config = dict(
    n_layer=13,
    d_model=768,
    n_head=12,
    n_kv_head=12,
    head_dim=64,
    d_mlp=1536,
    vocab_size=16380,
    activation='geglu',
    norm='rmsnorm',
    norm_place='peri',
    norm_eps=1e-05,
    positions='rope',
    rope_base=10000.0,
    rope_fraction=0.75,
    qk_norm=False,
    attn_scale=0.125,
    bias='none',
    tie_embeddings=True,
    parallel_block=False,
    extras=['capped logits'],
    init='normal',
    init_std_qkv=0.0218,
    init_std_o=0.0218,
    init_std_up=0.0218,
    init_std_down=0.0154,
    optimizer='muon',
    lr=0.0167,
    beta1=0.95,
    weight_decay=0.03,
    lr_head=0.0136,
    grad_clip=1.0,
    warmup_steps=200,
    schedule='wsd',
    decay_fraction=0.883,
    decay_shape='linear',
    final_lr_fraction=0.1,
    batch_tokens=131072,
    seq_len=2048,
    doc_mask=False,
    train_tokens=714100000,
    steps=5449,
    dataset='wikipedia_en',
)
MLP neurons of a small language model. Each row is named by its layer, matrix (down: output weights) and neuron, and shows model dimensions 592-687. Each number is 500 + 50 x the weight over its row's rms, rounded and kept within 0 to 999. Numbers have three digits each. A neuron's up and down rows have the sign that makes its largest values positive.
Before each neuron's rows, "fires before" lists the tokens most often just after its 100 highest values on Wikipedia text that the model never trained on. A number after a token or word is its count.

fires before: "–" 26, ":" 19, "+" 6, " (" 6, ";" 5
L7.down732:419529575470590466584469552558410470586489548521499567509550420533482436560410433512539530566479565498509423499534504565515492467502462475512494471452538507454490560475419408492490484523483481481527460569498571482593391529466501512493494522488481517481494560580434423498523494629458560557

fires before: "," 20, "." 11, "\n" 9, " in" 7, " and" 5, ".\n\n" 5
L7.down482:558487500599550455590480396568486435511447459458549482413504478520586417555491529412495500512486540599420434535475418513623551478513486458500536509535511570410414527514504484497472565511558529509524496506467541605622559492543495478549500535488402561624494509512585480508529492469539528528

fires before: ":" 42, "–" 27, " |" 16, ";" 8
L9.down974:553517487425535503525369473459435524488442411491512455548533548509419499542424547513640445621623559526565619533529399462437483466515554489491500507499491530500597557513497512423453536399589568562462485453438440505497471492553490504471573560535445468407437426553546484445476523461463463342

fires before: " |" 52, "–" 11, " (−" 6, " (" 6, "." 6
L9.down440:424539488467493540503516511487514535502539525475604503409511489588561485566494480526591490457563530520520447460461658505557415508479428510513519444484497616504519520599473421527471444495484490463503528413533448445532450462478533454449433432505417504511467524511455462483510544481430445450

fires before: " of" 50, " are" 4, "," 4
L10.down131:543513505612492550527555513510525538549453456510466564504507560553486444497438493529455616464492532516480543487582444529533594469475554522425528494548454479500509455496476464461548557479511609530400562366467559519545451496565510459555497505539495492502468511472511507464539458565465394513

fires before: " |" 29, ";" 12, " |\n" 8, ")" 6, " –" 4, " " 4
L9.down1233:544524597503552521419471512535530412592458536463471490389394548538469511425475515479537490516555518490440483514500518579516505564560530528557473491487529517546423565529493549384474423508612495516472517524541540496445509601560517495575550517499500468535473467490556495490488491439467542501

fires before: "8" 27, "22" 11, "14" 10, "|" 5
L10.down1125:439449482552481413492491503527518505513427526546440520531478545510573484492488561522474569589507487548485523568445544468514483460427490541525507536617536581455467483472484534444457552453497488584393564464483483559484534480507557486560536486525363462462592505535460550511498570506542525524

fires before: " " 28, "." 17, " of" 8, "1" 5, " one" 4
L9.down752:469567453543533573518483464468420447403446559463514531577500515420492442490500503411523473454530493512492525442459455503503470507399559473585586517491473455445443458458415433434533543450586546450514521660503450482438568560516472515444471481453483381498610487515406512492523469541423521484

fires before: "}" 21, "," 19, " G" 11, "." 5, " |" 4
L9.down430:509500488407459523525463457541526519450486425544497440502484424482577429474495426504501526471397476458520416526467525500465428408521612480460535499447567534496482528450526456419600443439478466530494514526468478429486448578520535537469530540492488540463478505466511451483644505501456450462

fires before: "-" 68, "|" 6, " |" 4
L9.down872:460489485457516434606393504548440413501525473544530533530482472516511506525441435533432436518521508566514529477503517458482568398542467451455487482427472581460485498549502484507566384440488484521498423513531428501512467536501474547415424545538453472581569484542584465527425536479536527558

fires before: "." 68, ".D" 8, ".," 5
L9.down838:511524552561537523518451431523604430519505494446518603571595545535456447432544441453395492475562427485496456506503393480505493504508543501521522502482544536510488419471502503490588488565559514499508458475529564571511603609450564441439475442476493479505581443400439525542544437512473467473

fires before: " |" 74, " |\n" 19
L10.down1207:572476494433551513546453535557475493441543492468520457504598461540581565500476522564486560513516539500542494608480457507507493442473510513436458487501540531513527471564554450497511531560544440498456420459472539390518556513416525563557548450381446486540571540568462513569486436490467442510

fires before: " " 48, " |" 34
L9.down1191:454465473550522528523440625550550450462545359434567393505497484550493462485597443495524426546498504460543380462496458451511531457523471518407515430488559577462557460607529455475507436558551443478543447531492538545459449559473462427526451430377538454498543412531473484421466451529413413546

fires before: "." 43, "″N" 21, "″E" 13, "″W" 9
L9.down1308:543478529470457409477528440491580523476535506553515568458506463467537536453520453522491471562524471544485589518399456460528498515467461494493472407385544480558522528453467449529535462517553421489524390473542535591491575592511444478463537584516432472442548542517523451504500484537562437463

fires before: "." 47, " |" 46
L7.down40:436500538564557501471434512478498529549495474469472552532452503531570489517513529498526432508500527581482469489488467405449517519430487556440600457624510583363516505475540506480562551604470604487536494486531488480449450451468524546436493498436430512498464522439480543476496483464545538440

fires before: " " 55, " (" 36, " −" 4
L2.down697:403539356541496530510479471561572447594626374539461402509555512540402426457464578446588558488559535468470513535504547439410543440501504446484480459510531485582544479517453380464507485540504546489471523465515504515484481469473468532492518499459466445537485419509500534538455520622390509458

fires before: " " 49, "." 8, " km" 5, "/km" 4
L7.down397:438594463414493609451372472663506533498568493533509455436520467502445546581549526516489464555474442585463438611512521467415514436530526525491373474588498490485530484524423495485631456513575540436508565489505504402509497529596544570513473510523488491476477497576561514455456424445442434388

fires before: " |" 33, ";" 16, "16" 10, "." 5
L9.down1147:508419516527453481491529518439617515479432485485582498476478516490541438459562543487393499356573519388543499540480456494494563533566473356490437478470482535564486608492542535488438496523561457559631472489426460493503498489506499534563495521468575454531502474514525514508499514480472572491

fires before: " |" 33, " |\n" 15, " " 9, " +" 4, " and" 4
L7.down365:437473526501452502505476563525563519469519540587492510521543524535456534502458481419502453533551544483538541603475447464585520531409495478503530543462464494510386526571449495522524458551533533500485582447463387435561448489550437543544519491393514520491394507471453558500555484496549475536

fires before: " " 52, " May" 9, " October" 5
L9.down234:481520450576582531421433481460495494615504636486514475479532575475458486512454438632531467494575517590581474520534526539489485523447394499457561523532462463557557493496536527509481494476516533499520509528489458467492496467521572479511581557483596494540553513536479595513425495512521508470

fires before: "-" 21, "–" 21, " -" 10, "'," 7, "'\n" 5, "05" 5
L9.down1491:495537532420565548513567474438511546566463563525511591476542456411527550524477521542540386558487533596463558495588467604451508523576568491501523479429613450484472488495541569461489463532496427500554454493430389574480379402543509507446528497545499489451524538548476551426472480479460437509

fires before: " |" 24, ")" 8, " (" 7, " m" 6, "–" 6, " in" 5
L2.down630:474440599521531497424487553492385514450541468529543518499526513502531388485487521553416521540491532585494520497513475444449466527433433492455543519486548462458488547441483437505522597466536502444417493565586454472462583432524515456549475454509383484481485593439434417571559464607380448533

fires before: " |" 45, "." 16, " |\n" 4
L9.down1478:508514458478528464509469481519461543537575514476468473485505430596497511487494578430515536464475529493438453417453411329478468512498520513551490548502554568438570551521465540472478433534527556449495498567471439517561339514545567442468532543490583516408551474516491497492548548452456464528

fires before: "-" 69, " " 6
L7.down158:566503530440419444592482522510541520488538498524562550470533512440529534497511550505492501582433558443456586429471480542506489469554529514445543569492497441490490502543477457515489532506528423565567465493535495577516532513507530465449474583589453488517435465524477451522431540472413488487

fires before: " |" 45, ";" 5, ":" 4, "." 4
L9.down1267:543540445619507563583526554512588447456421508461587482510554523484559478439496508422560557445493490500501486446516561505537392457533518339518595556489547470489460515560449512617499476494478484474497543429581452524434472474482519529450519513537470447403481522518505431444555582585402508525

fires before: "%" 58, " |" 6
L7.down1134:537514458594429470477572520595517474508453490576534536441541548539538529492549505498531449631442420484528518548571496490393437489532442508492468564513507498463423467486547494376536496466456388526526444487472441458450510495520472442505426447432491521520479411501459537498494390430484533434

fires before: " the" 21, " H" 15, " A" 13, " " 7, ":" 6
L7.down1018:549572498525447374533605428568532664513512439552446499530472493443562415501495515431493519459409516568466434564506588570505459550528518501622493464545492408453463564541510494427524463511496489596472486513531466459528569392482516532516457472455453443517547517483528513544474463552467477471

fires before: "0" 49, " |" 30, "1" 13
L10.down684:430547482506535444428466522496464484496487550484518411531556479454482481539463509479559418529538526511541576461424458461517604546479488448535516550548517452611607535544438507471534511514544562457419473533507452532519448475450478586526510533456517436491537421483535530477503524476512457444

fires before: "." 21, "," 20, ".\n\n" 12, " and" 11, " in" 5
L10.down631:652573443558648639510473536528417480552511440453549519538500559476474447463550479524527577616511498485485452517415488421538448455569488502474408475480603415441448481460490478509454510585521588553446429441547539501471427527526592456406488509460610461521594584498555398537496463424436531477

fires before: " |" 23, "," 22, " " 8, " (" 8, "\n" 5
L7.down1314:436547534553424445478461460596553548591487432470491502489566572501543478405394439431452459512560529532473393554557507609411530449519498565463506580485529507497411661631564473567560502471370543576518510506499460451526508490450478534532414493535570468533541535509534557482455481506507556545

fires before: " " 32, "20" 21, "6" 7, "2" 6, "1" 4
L9.down249:458472403481525524430497522407534559588448527540478404441468548515430520511507488433521500525522428494526512444470592535498491527428514429407464390485499479453465563416565497531516499454508454517533567532487503467680526535447426477589597541485530472525544531435350627498523489543503485431

fires before: "–" 31, "." 23, " |" 11, " " 10, " Sep" 6
L10.down127:578456559449489544534538517574536589569588590579435516451449532548539455533435543435524517511438544487611500571451524512541533527530499480414486519583506486486450445359466657541529520518553439462514556454486513472485486460478400582532482413562507517516434533457436521547511484571447550503

fires before: "\n" 19, "," 15, " (" 13, " |" 11, "." 7, "2" 5
L9.down866:501513464545515539485530472509533544457608495533433455510505484509544446542569575457556514506502553535578491471475442561464528485474490532449555523398466392529533525464521508494467560510475440418518606500534519454543461495506422425558429463504485500494539478455546563488517519429488430519

fires before: "," 19, "." 13, "\n" 9, ".\n\n" 7, " and" 6, ":" 5
L7.down1379:539479452471492556513536412488443518461443524574474465539452502474559461508476484542509502465463484450455474415523524483490439481525515527508436539465479558504547484561573618527509544425526518520561472496518518463539499434470538575545516527452487444413580523541545481522510503550511557549

fires before: " " 65
L2.down1421:467474452473510537431447505469461467500496521554513446492478521551459523470509530510507528492441454517437532480435537534437501473566514494430515449588510518463486479494526519520511495495495536468430509414428521465433490576512545507529475592483435464459506485516463485584539453586411542431

fires before: " the" 38, " of" 13
L7.down1037:447517504475449497565503537533498654499462485472499517484527602593515455425560497443528543553455545464552486475510478567492543508492532434403491495489555521517464494520458591480431516492460482509448594534433582429439440433621531485489537430535386499518606447503520514517566530601493557449

fires before: " |" 36, " |\n" 30, " (" 4, "==\n\n" 4
L9.down226:554573562624569413496428478507541509464492482563509462517445505464471630511475525444468489523487583608516465611472456545436459499502539513462483411468557498495430383500573565490480453520560472532468513496547467506548509540458491406454612541502540471446502507439488513506490480465522540491

fires before: " " 54, "," 7, "." 5, "°" 4
L7.down187:399483358535515523544543567512509526515527555444514459454496455443463428568554497476601492514515525560539466536499426519518450496558500562431483484578472534455584534563465510599534470504488443605462556475606444544442553390566543537457568588513529480564554529548356494458470496493490558481

fires before: ";" 19, "." 11, " &" 10, " \\" 8, " would" 4
L7.down938:454557529543446482457564465481598512454521567544495527527474574530489466441373463544480549446567597549523510449512545541428441503492505486426514571551537572498598582437456508501490456492407436551487517601566476444446502406510554428451516488572450457375488529583545546477509393496539549527

fires before: " |" 34, "." 16, ";" 10, " |\n" 8, " (" 5
L2.down989:455536460524476511470406494516518580505471450457503533444457447503539550423471526529500450395564459426592510515526500436464546478533462424453576576482426536523517509491541466498508530486452445493494524459556552506546620566590435430542452500497517446564537507445464579506517429468522550430

fires before: "," 32, " the" 25, " a" 6
L10.down793:499489541498517517462531484478513557508529543525462529455440453482545515534495555500507440626517458559478512465502462517491588497488518551456471502511455520501540518555454527497521554450461502472487498524453505583439504504538480568543483475534469407526479458523452498477604512528484457503

fires before: " " 43, "20" 20, "19" 12, " well" 7, " of" 5
L7.down1529:487506496499471535431508457522516475515535503482494473567522569485483559551442509544493497440508490462534523539507555430547483545463426500488519565484528546563526526506515379529561476427434408536486578515475525551452511531502543566557474531453513451633491428493478496423437439591537499471

fires before: " |" 28, "." 19, "–" 10, " (" 6, ";" 5
L2.down297:388599521513519496527484580555510582485539456552595440475544513439538503564508500586648494478488456455452461501509480459474481550534608522577490544485521475470530482516519477491556501592563480495480507498468477505544492560604536473456445509546483480523473506439549515557498589507481492490

fires before: " " 45, " –" 6
L9.down826:480464494444467555418436534504451611424556500656441461473532473552492476526447511485534485484470489454491569542541487407570457478397508529537583432439505577397562539451505521457551412522601504500531515440467550508462477518609562523485517519588515560488475463557526538493443505499527595439

fires before: ";" 32, "." 24, " |" 7, ".D" 5
L10.down794:511563454449466534541402450398459442486478535537610474464448533399456441513396490450463421511522478663483510545483477431521439573457389547405504552486560514583534523429498474417461492524457428558501618446490400581493577511494509525511460493435411417519475470603501474570495522481527441440

fires before: " " 37, " the" 16, " on" 6
L9.down717:488467449470530562483483490417428518491575515461518550527605579564439463526434579614561534450429390579504506482409566488468405543520452507480495512429575448442473539583559538504502373495540519470481417479473444470490487472483405543492531672543529510592585480551484511483526549536563535510

fires before: "," 78, " |" 8, " -" 4
L7.down953:552415571499517469540642544453473640514473530535495435574512570438411506514529463393426415527525506577461595565551393485477533523476552571494467558532597535487531501510570521458477467510469458478564452538470433425383551502486471545549443454484546554496430485583583433521527471589457544524

fires before: " |" 29, "}" 19, ")" 11, "," 6, "." 6
L9.down789:467488614332536591528535440435512602522379404527433437460524520496505463484492527523424543465557525565533524482422558524575457499540467465510539417526445444480456487475460547440489543512589534441521558480406459439496471497548531522495448565510450463530462509509499503514482537559536610495

fires before: "%" 46, "." 22, " |" 18
L9.down1163:469560516561454427506535557497479510575567517543542502432491517479613489407513532565509437541454532558528454512511401492461479515515502572462528509551470573452512461490453505596476513501514466546541537500504487484499523477530519478387517494428465449498506528515524365487503555432490553471

fires before: " |" 56, " —;" 25, " " 9
L9.down1086:378521509579512447509473513484492488503466546655427513565453477395500547501436505469513462478522552553501563387485494523348502577479468502530505527594524614565554437605471529501502409559578472527391446474476497593473497603497460493497462520560518514547587421523560427430469408493527458609

fires before: " |" 24, "." 18, ";" 8, "," 7, " and" 7
L10.down1268:571518450574471477543488569494475515527492505536562515498482533519496513512597505497490464454484549498536420462548532460563516546505383485488550613443482610517471522501416474446507496500613403443455560489465438472442466525554476501547557466514490467578518477468488481491485499527448452494

fires before: " |" 25, ";" 24, ":" 6, " |\n" 5, ")\n" 4
L7.down1339:514562477542514454516508523464524516527488445545537480531552504551488475538473520493496477432561465511498511459501487464524558506449516492459397544420545448491571505599497557526511423542590482438542517495586495468559503410576500462575663551594553500531524493408494437540526538516564514453

fires before: " " 100
L9.down1337:450464540451488501441519538453477493535534496462499522535525592493504594557455459512516411492548459551534508479554464535531487397441547522470509476503553494512553515466496563477553438555594529471501521452466435539499516526548555494519511476517479534623516453532440505465487481555619418415

fires before: " |" 51, ";" 19, " m" 4
L10.down1172:464481466395558523517521417513456354470456407528465482506453462467471470462486500497547477563479548487488533544467557463536612560478437431482487520499516443502612440493513482554503503485506514561526473560475514489467496413552436499405537528504444493502476411445434497511474451476515480485

fires before: " the" 25, " a" 13, " his" 8, " an" 5
L10.down1385:595427556433447499442501365470537489432512513578497497456518457535463420546469473541542419446537519466517414582528462461551494508430540476496437536436459443501462521486448430521483501525477522469542502504467478552450463550543444599493493480550503413493501476515473510432496360526505483496

fires before: "," 21, "0" 12, "." 12, " million" 9, " |" 5, " billion" 4
L7.down541:486490525569524482519502521474581453498629489484532515500497439509562467519492573478506513534519549521363561499423484471542531435517437514454610559540556542512515495619498518525604463470573524551529505482477342494466522542459550498374451499518497482482535486551494458410546598443549502402

fires before: ";" 24, " /" 23, " |" 11, " August" 5, " (" 4, "\n" 4
L9.down950:557501518420509482429440463459585508454541524526512586463592581561589473503539445540530455591527525454499506504488581437473552497482507467509502585486486563532547544473472479556451415403510533426500560498488459621598580460527515378506538494520463523468507498551422533497487416441557489495

fires before: " the" 40, " his" 9, " " 9, " her" 4, " to" 4
L2.down1247:529585414540546618461455512466507568467516530453502441484585494422472530547457577516541510475513483432501483394482528583538444505461576447412508482444514449483510520525492527641535491579585510593470557447471402488495438441618527623516477415508460523578489539579583520546638507528479576516

fires before: "===" 24, "-" 16, "|" 15, "The" 11, "In" 5, "S" 4
L2.down431:588486532517426562462438505473550476484474473521592541478501448499536609485526469506448452511435444500556507477522458536521539500568528551534523485534515504439455434539535470469505542530543378461521514405458526547440564549565449415492449583518461508541554453499548543543526494410395527521

fires before: " |" 65, " |\n" 14, "\n" 4
L10.down841:549581529594472599509524478539517459484471450488544456414320522499557437443403530396577548370555502482522533517465537482482496465570488401511579525477468629629559513462380459455520513540488441578594596539438471482544473436474454447502511504403523491505585473559527527451481564538522543462

fires before: "|" 60, "-" 14, "|---|---|\n" 10, "|---|---|---|---|\n" 5
L2.down1418:531462521500443494446565455529537562488464505494512519549495446518475522515546505499524422515422560477420562491509481537560527437503501575437565590537481467526474518484407461545451516524585422544485547581415510515493530434525473359488511489473473558508511522473552494564432500520579514533

fires before: " |" 23, "\n" 15, "," 13, " (" 6, "/" 5, "als" 5
L9.down1037:500523497441491444516523513503492529554520485526491465397491478494493480582506448467502496394424530419452439509564428482638395463623512540497477573558455650431506532526528600532472505451525430577528607546411529469538466446402516540451453480513484530551506460454496553547523475555569510573

fires before: " " 49, "|" 6, " −" 5
L2.down1060:515563566546504478505613499529478630552482496523544537423488493619502483499529521445546620555527453470430413527481499480481503512562485537471425549522473508431450484497467498488566457531580463470460463496494437466455554511567551470520465492567528488559538563522511554562428541491533461447

fires before: ";" 42, "}" 6, " &" 5, " \\" 5, " |" 5
L9.down1189:579510553431547481542465493496524537437421437482590518513522505545577551489541376491541490599461513473560531515454579460436564464606535487510592537517556600449494459384548476568532536486595399456481512518464444541531485585444519439533534461578482508476542495504572507564449619512533511511

fires before: " |" 49, ";" 14, "." 10, " " 8, " (" 7, "′" 4
L10.down1097:539525454610462530494438516521450498590502377416495456487469544469475443490502526443569463463494548497478504426464458539591481402580537550443493417536482545499533510502510500522424452588410571531547540414524585476449526557543542516566517495464444554477425526502473520570496456639435492475

fires before: " " 53, " |" 4
L7.down993:554534474476434484442423479524501421527517527481491579477521559568527491440460592518429544545401460480528443601516517589489524502553469533496447435578556452554453429446477488525532568428535507543542571485532558526441533457461492586570554514499454523478486541435479521426460492604555584436

fires before: " |" 19, " |\n" 11, ";" 10, "\n" 7, "." 6, " |\n\n" 4
L7.down296:509564525500647426481419534552508456483508569544542482419480516496404513490564403541570455477512523476520494503547440446501456453491511490446488518535550422405598433503508515524446558438462457505662575445529526464536513500467556498515456557476596618515564483618580418489544506521424460576

fires before: " " 56, ")" 4
L7.down903:457507444443537547525453567528460565506508431511477474517483511515489410513605509569435452607540437530528451576525474493604509590496500503559454486480520595485604530400490564440561502467448515452575398504454502536510436518510497576591492561494589481535508365526481479486482521482460491471

fires before: " |" 50, " |\n" 19, ";" 14, ")\n" 5
L10.down581:521481423420531528534507459492522383494523646425481461502477537331548566574449548457512590454536487518483456485475495481590481486505550457492539543469484550554452506503507484570524513505479509511464511518449451448476407537464457513480398527503461558530367502662532498541530483417437515538

fires before: "%" 63, "." 18, " |" 6
L10.down883:499465542620572402490607582490487461415532568422534452448497461518580492424511520515366521494452491568452466610493599595534477478475495551494538455548566504574542480565496492511491514500500568495450518424522558481451546536576538467423570520501508493487451494526497469534476546437534566535

fires before: " " 47, "." 17, ":" 11, " |\n" 10
L7.down959:550535559433476491455402456551540476453534422455467534464435539525522468477553519470504426533580469527572456426564529488518551599439509474522471509447525450529427450457558569473408467526478467463535543419565445457479575491448575611517510517484516534573528427467540500484412452572479562422

fires before: "-" 92
L2.down1463:419517575435494486485545464649417514435634575572583504482489515570510540577585531463533499530444530552440573531462479502430451467552502561465466553498545476578533522475462447392471501413551522537515521428580576579550559488536596539559495532575501567405466543417497463523462506506482512508

fires before: "," 17, "." 14, "\n" 7, " with" 7, " (" 5, " Pierre" 4
L9.down1198:509466476463503495555447519416521486616505480415534420516626541477504537524501480457469477499516506510531508458531517485504495457537547545516524603467527516558488478469536531514547534433519458519518464386481627458513537497510544393426508477447547531491533498492479571472447546490511516445

fires before: "–" 32, ")" 10, ")\n" 8, "," 5, "-" 5, " and" 4
L10.down1280:459543394509492533555592492388400519482412569435531491562484531458516509468540530493583573531486480530514557510452430457509492446434425512527506426470454542409551554558533539525515554394425421554486480464407502477500512513500507449488525442434481557482513489546489596513505500535386463508

fires before: " |" 28, ")" 15, "\n" 9, "–" 7, " (" 6
L10.down894:528493528468497456512580557423455492607461499466510570517430514529451462535450515394518433399508517449503518521569450543468522551396445459458593555535578413463496524512528521540517505597475497445559473475509533509412498474500485573577462485484548494479442445434508479409500573559532513447

fires before: " " 39, " (" 11, " ." 8, " |" 6
L2.down507:501566608512545496513465433449546473524510572510514473496516586452542489483477554463536558520517501600438461535486517505502517353442466530496588481519476481562536495508542363483531471486532513464407560524624481431570481464475493465468509503437472601532558519473536509437467494515501483555

fires before: " |" 56, ";" 14, " the" 4
L10.down1012:530530491491542506587580561528525547525389505498533461460434521510521509502467523516440552599470509469565461519488462578602507572483518484478512487448553475529512436520475565430505486527499487583489502468480498416474596528496562561516528518454537526502549477485531482438511497402521434562

fires before: " |" 82, ";" 8, "–" 4
L7.down333:518506473490567522480468475452448443404452422494561499524410575476476589473418429520535499566483486540526503515474469434433521509444509454506501459440551464474514487489584473415527504644435425468575557502482605488535481488428538519448527514457474508441439525573523420507401520542504592548

fires before: ";" 27, " (" 14, " |\n" 7, " |" 7, "." 4, "^{" 4
L10.down1338:557439463485579507523530545478448515514445620437516564503569532518614616546421537470423655560537563541504541557494483535431525458565460489538497505473474557547386464479466446482506478456586586445463514477455512567503549505498477482582442366536501530542486500532470495541502495455465437451

fires before: "." 66, ".," 7, " \\" 4
L9.down565:644584621447519581491530505511541444506476609537527528518499435480492471581522509454510509374512562505531426579451450448411571499587585457468497559511494473555504444535543491452446454500478488609464494459472451482542371512463515517466536431473599543447527517590613464537490397442435498557

fires before: " " 73, "V" 5
L10.down300:566566470503447551578451483524623496527549529453517512535532566497481524528510444442530494530416547543433473571481565520441518408528487529401562414533561516536468468447526644431537561442532487498481569416551593560447409529517506485541590540480506439576466527510568500606473560502459508516

fires before: ")" 22, " |\n" 13, ";" 8, ")," 8, "," 8
L7.down228:486568437473550470510590521469524481350526480566537533558406578551516533465437456511514535442473551535516505463498550407445545525478417524456440496424390490486528489560561560502550539489406557517530502477478573449496571430493465551491478472470449548441580467556511545525509444506445454401

fires before: " " 40, "ani" 9, " |" 4, " War" 4
L10.down776:474493508475537528482471469588499466474470456378502498466531528480517542485473502599530472524485503509527595533518577467529505534436443398479403551464512502506477497497388456487543516518476482489538546478495615500431416483482521531516545491532430457426495490479557489452570520536527468548

fires before: " |" 28, ";" 13, " =" 13, ")" 6, " (" 6, " |\n" 4
L7.down1466:508477536426463441478401515593556503485542472416471470303440620561483497514469541569537523442492476396491480438579530602494586482570427451572550505441466488493509540603528549509509546573504577549477505513589550420463612447485554545545531537573491542507452542512557568490488531510494503512

fires before: " |" 60, ";" 20, "." 19
L7.down206:514586499571537562532545519538554540446555502370487503501523496532555509479449555416457518435641565563458488533478461519533453520509498577637450586506392482536578549489447472582376558531427481462502622525490435445369528526519563479551556481519456515650510563518557508424576466565506509527

fires before: "20" 53, " " 12, "19" 10
L7.down1083:551525587580514572475460516535520471456396551401595524454532514510519473445533510460479388505449553557540545505508450564494491489525423409482474548493544503440521456488463500508508505556546487609528618435427434546495400508535463521590545503398565436508502416541589538591534485497533543551

fires before: "14" 20, "8" 14, "12" 11, "22" 10, "13" 6, "88" 5
L9.down1408:489514520503499487557479456506470487524517520560517472501413577623513514554534445542555561548480510531500430546324499525512425518512437463503492509556502588482489464561597491481491408517608367567479521539538563564570496520459560488388464529478379437549530581485500492511529433420531458550

fires before: "," 31, " he" 15, " the" 12, " " 6, " she" 4
L9.down1245:494461470474445429508452548480468443472653506542497512515530548459471497478544552505458493512518512600581494412504486478468511499443516477484552465534449517524506441412471606492377510526565484466482554441450524507648447527520504510495471548493474451462500567549532526495458386459489442504

fires before: " " 45, " $" 8, " US" 4
L9.down1033:569510431454520413528488508504475468471577525509416394524566614457520450504434508472436521507542464525473480510654469518446494525455531476525474533511582463564507447437574565467484424499522475500475504524477468479539587493437512466494484501496479532481574502516505446469521534547507440451

fires before: " |\n" 34, " |" 27, ";" 12, " |\n\n" 6, " " 5, " —;" 5
L9.down365:570515396509497501535430589530527462384470497467567596460514457500499437424550456432549428454551486568503558496466466529586481594558517501524484432559514468400495522582563439564477490573529471521391514445473613511522503516502487442592406576431577491475440445411554432398591529492434490513

fires before: " |" 60, " the" 7, " |\n" 7
L2.down827:600544556446472493576560496534523487538440560487525564516555515457479534571495554552522491459544535545486443557611467434562468537550452473468477530537553483565511475494502506496573488417466523462541484439479469486531460469468479433452407506493488539541425627500468540447522471506558558515

fires before: " -" 35, " (" 22, " " 7, "-" 4
L10.down1418:502579444527593547492517519516555411555530564442501458467498541471415499500426533437500504482511470580517530486559478463562584500448528516441467600494543439449565436475596531453444450428350525524592526524453512486496581483469521418534465474467467533457399564514484519534497538482540490593

fires before: " " 38, ")" 11, " |" 10, " (" 4, " |\n" 4
L9.down16:437477519471478527592450522515527478443448492458593502455513461446546523492616532530465473445567491444546569558457480576467520499519570504516524566466460476534500501412398539472430514445551482472510592406444444469452488453512486528527474530492451495526511423522559454449542499450454421457

fires before: "." 18, " A" 15, " H" 15, " |" 6, " Reg" 4
L9.down944:543484433527493529539593437510534465544534511508555504463565457452456544453525483448506418520566493456447458482496515465424543431543523427510522521501522569604514429536474445513572538574479522457475467366452425494476497498469562584489443459449496480504575558400510509588369442422495467556

fires before: "20" 34, ":" 22, " •" 6
L10.down735:474536652506530469474555593398532560531502484428497531510439517489556507397416569512517461546547479498514513601576540604575563495539465419455402616534511517430568524463469452434432441419546471555498556401437554533536480481478489470525530487459377344524540428423406506506445538537573433439

fires before: "%" 65, " |" 13, "0" 4, "6" 4
L7.down286:512447565511472397482452517562528573465493483491478465449548547527509544535485573620502515572474518520462489556446550471495432511446432524465482489519547500491569449602515527357545438504476449589485595397406478495442519573545514385560519516468497535422473476542514410549394504497560554505

fires before: " " 41, ";" 26
L9.down184:466553494460509488470520517487500465491533443491481472530588647532469441501535480504468494544572476459453407530545508476455582552472525492594434578560520517477584498516507601566419449508514526514547562551542519560498587465471518551455486542431457516546476538503548549490554526513548395485